config.toml
hidden_size = 224
intermediate_size = 1152
hidden_act = "gelu"
norm_place = "post"
norm_eps = 1e-05
bias = "all"
parallel_block = false
init_std_o = 0.0
beta1 = 0.9
warmup_steps = 200
max_seq_len = 1024
max_steps = 6179
MLP neurons of a small language model. Each row is named by its layer, matrix (up: input weights) and neuron, and shows model dimensions 16-207. Each number is 500 + 50 x the weight over its row's rms, rounded and kept within 0 to 999. Numbers have three digits each.
After each neuron's rows, "fires on" lists the tokens most often at its 100 highest values on Wikipedia text that the model never trained on.

L2.up1024:435465441517558532494600452515458525474508478491453582620430485519544499538546520565508504474424480464491511496590438398499545507366500494418535604627470443552493551501480422541453574496520545481487458494451480447533464446517528551528514514368483556517422476482476525521402543454459518427502516581538520524479437482535507535542479411579477492442485530574488509438503476580426526477578532525628522513424512551517497457406499393495403484438531601494529486478476448516529455485548502566499498504416536428510488475461514530530474574464467572474501562518585552393610492551429530480
fires on: " appear", " appeared", " exist", " appearances", " died"

L6.up1019:451541495570512509600538524513460455534486459453561459499504501501487534496482507485460506522423473474443542416421570436385501530467435469413451494568508444514546551469476453491477523501434485529481466578438551517522514436476501524516459505523527466531542492463525389462432444523459554347531508548509524500454490486433464427538463506473502558427552561516535550387493495582546604492481489558472499631521553503530485566601609627456526426480562528418554567453551529564535462504546493534564430447428482447418480567434467484447464496473456493381508495524513611526520473472512562517
fires on: "\"", " Add", " He", " \"", "”"

L6.up407:546530493485456491431446596498475523566431551399492453504473555496497499545457505474477442528540533489574477538497513572521503448543483461534410467544518475531510521534493600512533452473493545627541425450552523462440512448471450515518590519480521540546595518487477480503445493534617517475457513523569426487437529429416436442481500454481450489478535499436508540454448545442494530588493539494443495504522530497472428490499479492477511495359411468522574420400563441617429455432407546581507481486515508468480450567547528538501603533505543510454571482502449480555526625418500485449
fires on: " |", " Y", " expl", " Att", " Album"

L5.up909:454489525557500478500436531405519473452499542505491536508570501430608500491506509484466494451514542396463481466452549449413432523411529376484374503504589430525510481571547557444566511530486596509500513562451504524459569505417477462522476489539553460379537513551573529528500466589520552555535474491489551491580578522444442482548528552484467509465501487497556506432591501483540468588590540482522416487543530539478502455440547491399583453520492432509429450493434587487406542527372507461490555485566495538561525527502532510446542495541500550421436518484453522519491486501530569590
fires on: " |", " Committee", " Affairs"

L6.up703:526475365461543488535505560429442474442493568535485442498447412519567568439402533472480541535522506483471473473504460498479507507524540413520466597466492506434561564503460453392447514603503553478469490563407567596411502472512478497486625583497511506422493516509477486535462579549500511472486527486495522495475483498567423466544498506477496551451472507477503535430526534487450473506477452493434498490437451400514551494540597515453521602514423515420515411508459545561646464492508543458497522533526458484493439492491526455481548484568462649468530434534424566529507486551512427559
fires on: " |\n", " |", " ", ";"

L2.up811:477359589504506521442445495419594485599539481566443547459491498519478476529453656511490456495476543573508546524527542431463527498556566505551470378488488517452492473473496533437469553462472514454485443542497547512478505486444448464487548467448442416478481525514562491341510394546512420438581530506633506595569574385473485477465536425536487547519562503543542545503552525418459506509586546426497480453442460529495561519574452539449522472437569460522474508570483515503493593608494620475496549539457495528414461570611494583414472496559459454478580515499452500465510489505544509510
fires on: "ü", "ö", "ä", "ef", "off"

L5.up970:521488533524476483522620517417474479478540487527474449514547565526510455437448489499603472587509506538524553514437454490575476564468516519519343535512458536585584419483577461488470531508501460464500543481469441504477500517576514546601508483473458471480477530470479514602461561477532439444611395533527546411465414595421514550443450429538463561374404435562490482479464482480508530483525371507480494555583475558428518526395543554487423526469492457563487471547505455507438470597510498527484557471602475527500598513578490513543486450480563489507576538560458571498478427492516443455
fires on: " b", " at", " sc", " ch"

L2.up1068:546557503474470502478501454507560493602434518472485460482546496608602446475492454432510512497379443444473523498505534461430572471536478496574527464430465497497542584573414459589569455355581550551534459563479447501516568468458426456435486517515557522484588500529476476546566547494520542426556499407525490487373545527480610576471510480576598497520478521461493404508433459463527589510561526487462524535461433546514460484470431552463480552419590520504573514495503440497470454588586566474454435459501497504479524546517405379475531502577536532547560497423519502442536461520507492572
fires on: " out", "og", " Mad", "ud"

L5.up911:466466438486507481491585442609452541564514526560532457443490458504339458581404469526525499520558570553509469566462580473501487508515674474480462511524468556457529481599490576477483583453508503518533476499552585457398374558419517458475514402475536538499467489461427451627534565476503612464612498442435560412481491487543547479583480458529561470473549471520495463497471506500488543436516527564484436512477474474472504504545529520437589490549509562548467469508496415503457481473490516468463467491519472474551468555475530570410512493535440552421565469353530394529484534511492522497
fires on: " F", " You", "ter", " St"

L2.up185:552552506487462466498505493451393472438519548473505549484624436522586491468488502543584386469544537526462569547515472517440476469546521476560540405435516462486531510545503588471518555515485521449427514454445526470475475509457534473506483513519571609460487491430488468583506588395611467494603452459472478596563403434532472447570528612447491534433505489453386564454502536444578504554552528463509480573494472489496485545513508392508445480488538519503524457552522513530456441509569529504533585574511538444491480495541456454529447548507523396497490517500549496498443501510487458506
fires on: " both", " either", "-P", "P", " GER", "-w"

L2.up545:491477429400500548514548507413469466475532483491432426379478554591525570479557433486455484562528520562457540428587442479471475531527506530502499602475514512468528488546511462605436530484446379577429495499417536473485490470484585417475426617646577507413515504516547503550452555540495547502457534514427548522536418558518517449432558453549471465517482496624532441439469533518451504525587424440479530508541505476461489543554594449536560570511409546484446539476523499546393486459532518528506571549504570553582448540507488483493467544437486429549488490488564486528462490553434460494
fires on: " season", "SA", "AR", "á", " Division", "BA"

L2.up137:463582552431485500646528479440454470476509476530505535393541644479480547495556481547479474425548462477492574453614580509466624465511575504524456527513470519510463475460539545432509447431530442529500526466506573574470512446464511501517451536578519573534592466496560502513474478521591581485483377467455427526553506479533507411465490495563469590521452471499461499512431532469522573512490500489542449451488455463542486416489448448576548456518498512509553516440458527439489471517471517517590481444388490473561529525409468407452447537441633473493437501502521456525557425539411484483
fires on: " se", "ame", " direct", " take", " future", " channel"

L2.up240:523433541596538533441547561438521530530376513519503507571517490558566439482483453464429493450446514524489526613535471476406485550481463577445592561502556579430551522584585486613485524487512531519578576528472548502551506483526520476359411416505537353452517454463536504447478539431382453526450455445548542544429466566574445510520483388575521487435425538505438514427515507500538535445463461538533597458475518527511482478454488397495496527584526475503479508534460535482478588590410488481541434482496532529465569500521417506489509531427541538438501514461551470504556528495535504447
fires on: "ge", " date", " area", " Church", "ause"

L2.up54:464455482533506561524469407548434453552474437512500438387518478540546477484400493529565417509437480543534559498467488618544599545554502442469485582560435484579478455628437510440521455529515403525557622593405452549464513505516513518427466520521518604531542492476482503487449564377514542432506519499492559455477591418547422582498576454454511512455458547523433457490536592472470546524540502512496474504447503488503472458533522540441454498537503466571482455574449544485581417456512503506493518602509500437421448487524448462524399529601430464510495569523474522473511452531541439466
fires on: "w", " place", " town", "stan"

L2.up730:459442453574473483539444422509414499520587533421507525521503588422481453662379494451413509467532540464469516475505571472433475438451491536568488509537482541595460532607535489515575516499579407556409513537481498509544478629423503521473434492458533509453491591539466517589509454475469541479507375455479510479548508481498408549517526498501555544452489534519455474509480517440511518512494531531532429603581498601467543441541525492518396474437552579516536506548489506553528531491544528529463475498422512462501560515583525540499559396498550430533415490443492538378430556524482535544
fires on: " sh", " Res", " reg", " heart", " rear"

L2.up1001:531507400488552357417563537472514579456506560530505498566559498565561571419445472420482555529512619498471495468504464505601552439512544530454467479508524469426523439507530462438513538530428556633497501493458531507500580481588507497504532584493550557454554453549515517514549486535534594439555499451522456476441572499505465505514503488480522478381514533412542483462447429499412389459422487446472448496455577476574444583432415435542482430392508582575481507464481505509506497518447508493487577590567526576545517496487525478532460421532371511535487403446471477433489529536455437575
fires on: " Bl", "ac", " al", " Br", " br"

L2.up262:449505489560650355590528539544471463565502473458595439409572493448533445507571489479495505588470566446459411472509530541472492463481590452457391524566562521564446541512524522500498462565527413534483499471556504518518406491503498549487450549512563451563538501525404498639574408444463498530533538589527488519484478507519443546512511561438467506557452508468530478531372598508454547512581531561499508479444466479425493494565496476485478487450437562523488530537572468471516469471534463458413506451393508507666468487432475470444452529518501557495542517471511563440497498475549461518
fires on: "ons", "ices", "ments", "os", "mes", "ations"

L6.up376:559495439456488465594529434585535471490441529537487500495464460511422337375471587440497522581482608511459514519471450508520460535512466454491553508514493453477473499450480464492486555541504407503516497545542474537364517559438554472489510409540504460460565495415515529418466598505487533546588458480519547494471515578448492583557447496491581488461516441426518509417533534486473492521478440556535406574519553478435598499569405561574441483495379491558491549538456401498518533514492554456492544434560534461503476515589411552559499513548467482526575493501576555483449470575524532454
fires on: " Sh", "ut", "un", "il", "ad", "ak"

L2.up981:528525509449453606518528481522572547501519512513480487573578450492481490511408546446514488523450494526540486519420429475436529518478530469505459448524540490453485543463552531442465490436482472464496507495472561439478482471540440429548594608516406626495466569471508453445459609507522518527556509555550481478524436589499455499495557521470500523449512597492519550479544416441485507487474500459491534563580456468488509545515468553489547508462539365530467592523420492641504494490552544519463477561439499388560488518504350451505560454524557437502428527512476514466505441502569507395
fires on: " due", " sc", " because", " ge", " organ", " which"

L2.up966:495530504454496479576565573380497411524490534536464468438525509429579562526447581471558427550487401394447502536453520446495457491390517487484499498566476461461555595463518532555639525504491526436572518522485471575461501483485564478505575475484457493491452514635502507427508378553492510545551423550497492508502457604482530458398512490553474485483423404576596470597519536436504492520484478554479455537470503561482567586518603459529508526522429529513527526464424382489505594533600449541559489483468468510519525523476520541523452495502501523509477461560496465482487503495570498568
fires on: " comp", "ep", "She", " lo", " opp"

L2.up554:473443572526463525527512508544605643638492513535496479496478460506525529590516450467461499407446447568574524560560571530479553439546476470514467523473453451512486417543523409484450532454481461509524435537490477435585521525462484520628507501574463522399521390498525541497502482475604445616632455496469533431470502484498605499469591479506505462451467482594499480450515468519556502442487500503468579428475572520497472402493523497498602438533520517529494416538460500565545492488530423477516526501552428523532454399473502566460557406493471519461519535487467407407579438505528405540
fires on: " E", "ter", " e"

L6.up995:419492492549402488602409568518512482537605446441427485486616513417517504422458505497553553497483547476551517516544469505519512532467597461524486522441499484516442582532503430537476484481576490599499494530498545528554492515478498545450547500436508538540581478504371529595455429595441478563476458532534473641470518481641446464540463456535487570500548443504496493454395537525510508508447455569532459488541481494531501524393579445453490482553422488481465514363490551468413566515485491493557461549527505517485475430492486574575421467453502559411519513506463548500434513463502436516
fires on: "–", " "

L6.up727:535434549541577527407448435468485546518523496554457611544524504372492532393535542489439526551535540488443551466425554546512561473560555537491535514507514490530501569383456535442547594489370554519433434526413404475476337462578437465455512563488564538479448534516510427465543567520426563498539611532529509446541496438587490490442516495462460575430475482529481569494498485574493452611495524572464402539451547505570556561515542544479465498469541442509539486529520504539516536471455528429556439569559488396501427490512516433469522489553501483513464478560485577536493482465404453440
fires on: " ", " |\n", "re", "l", "ch"

L6.up364:484542478423489536579456514477527437462493483552560600465498495465493456542532547523483535569473488525529508431477433553549497570482531557552490518557495488517424513590497521373487547671585538478540442386568449484516493449441454487494488496512525539509562479540417433483440454390579494484448535410549488436512490439460456499479538525502543477429470509490483440481426450474505528444512438541482509511507432479477494523560464505421458434514446604525488499476501454542520402485546446456492471453495614501491565432406478405599468531445634579484499576562357538530492555466439490523
fires on: ",", " and", "s", "/", "000"

L6.up351:500444516571540596539511491391537530454574525445488634504512451473542526540430586519473483572495527516545491502467495631474567569487519440543491477431546515457463547476578469350543517577525520530510505481468496423546412563553604513475542469555507499541558567447552464458527438545546478502512503504478508427496592495554498477474390485555407479472560530511476501529594466545504509456457613504446456507482501434440488523589428466407530507534497550515477469498429416412539495572413491507572545494474483518590549478519456469410485559456499561469451394509478554427435477490508544515
fires on: "or", " %", " household", " business"

L5.up200:488503490473583512509477549463563560423538558537420392411479424421464454548412518444425469477468495530514439478358489596531475594526502519563510389540548530510523565446479580425518529512587535417469513482517491421455437469461548504466545437549506470473528429484490480474464542509455467439534381525525319514497417478552499521571482577509523490540513492405468504557465418483476463500554491485567465489528542541466518543586423500592533650551549504492534530526579498525520466471537448578521580459543550524464515512459440379487461478514545507508483500591512518591438585447526446460
fires on: "==\n", ",", " ==\n"

L6.up152:526495518516621487498461539491443577470519521479545501431585543531476474398520501552510430504494553529589498451557451516482522451578496540480437461546461431500520552390534552503490371538546507548539559572448488465532542432565608468450445370474467565391530539511418470423453490482545484497516435414483469497492516535518543477470512519525620510514420411450532418472594502488425517452502476466530502467532479488483605505635405460515476460511471483506466484578550456481426465533619484460454504467501468452511584471537496519476502468463488508564471562492535513590460482466426520576
fires on: "p", " ", " m", "ort", " sub", "m"

L2.up947:456496504398519514492513479481481512536509481489473475425630528513520547430455487456549433560412507493547569483497627480457555402536573489604517528609488533400557625554481521482497500497463514457518499453396392431470508485522530449517561430556408604547452531563517555507548529441495511467514485615481449489422507476515545389418508446483488577425530495480516477614507543444457518535563504564480450470425479512559533529564490488546573498440539546565456522477413495443513442538431459436591525468445569494547521452493531367483477496498499490496474508502477499525534562475454470411
fires on: "ul", "pl", "sh", "se", "fl"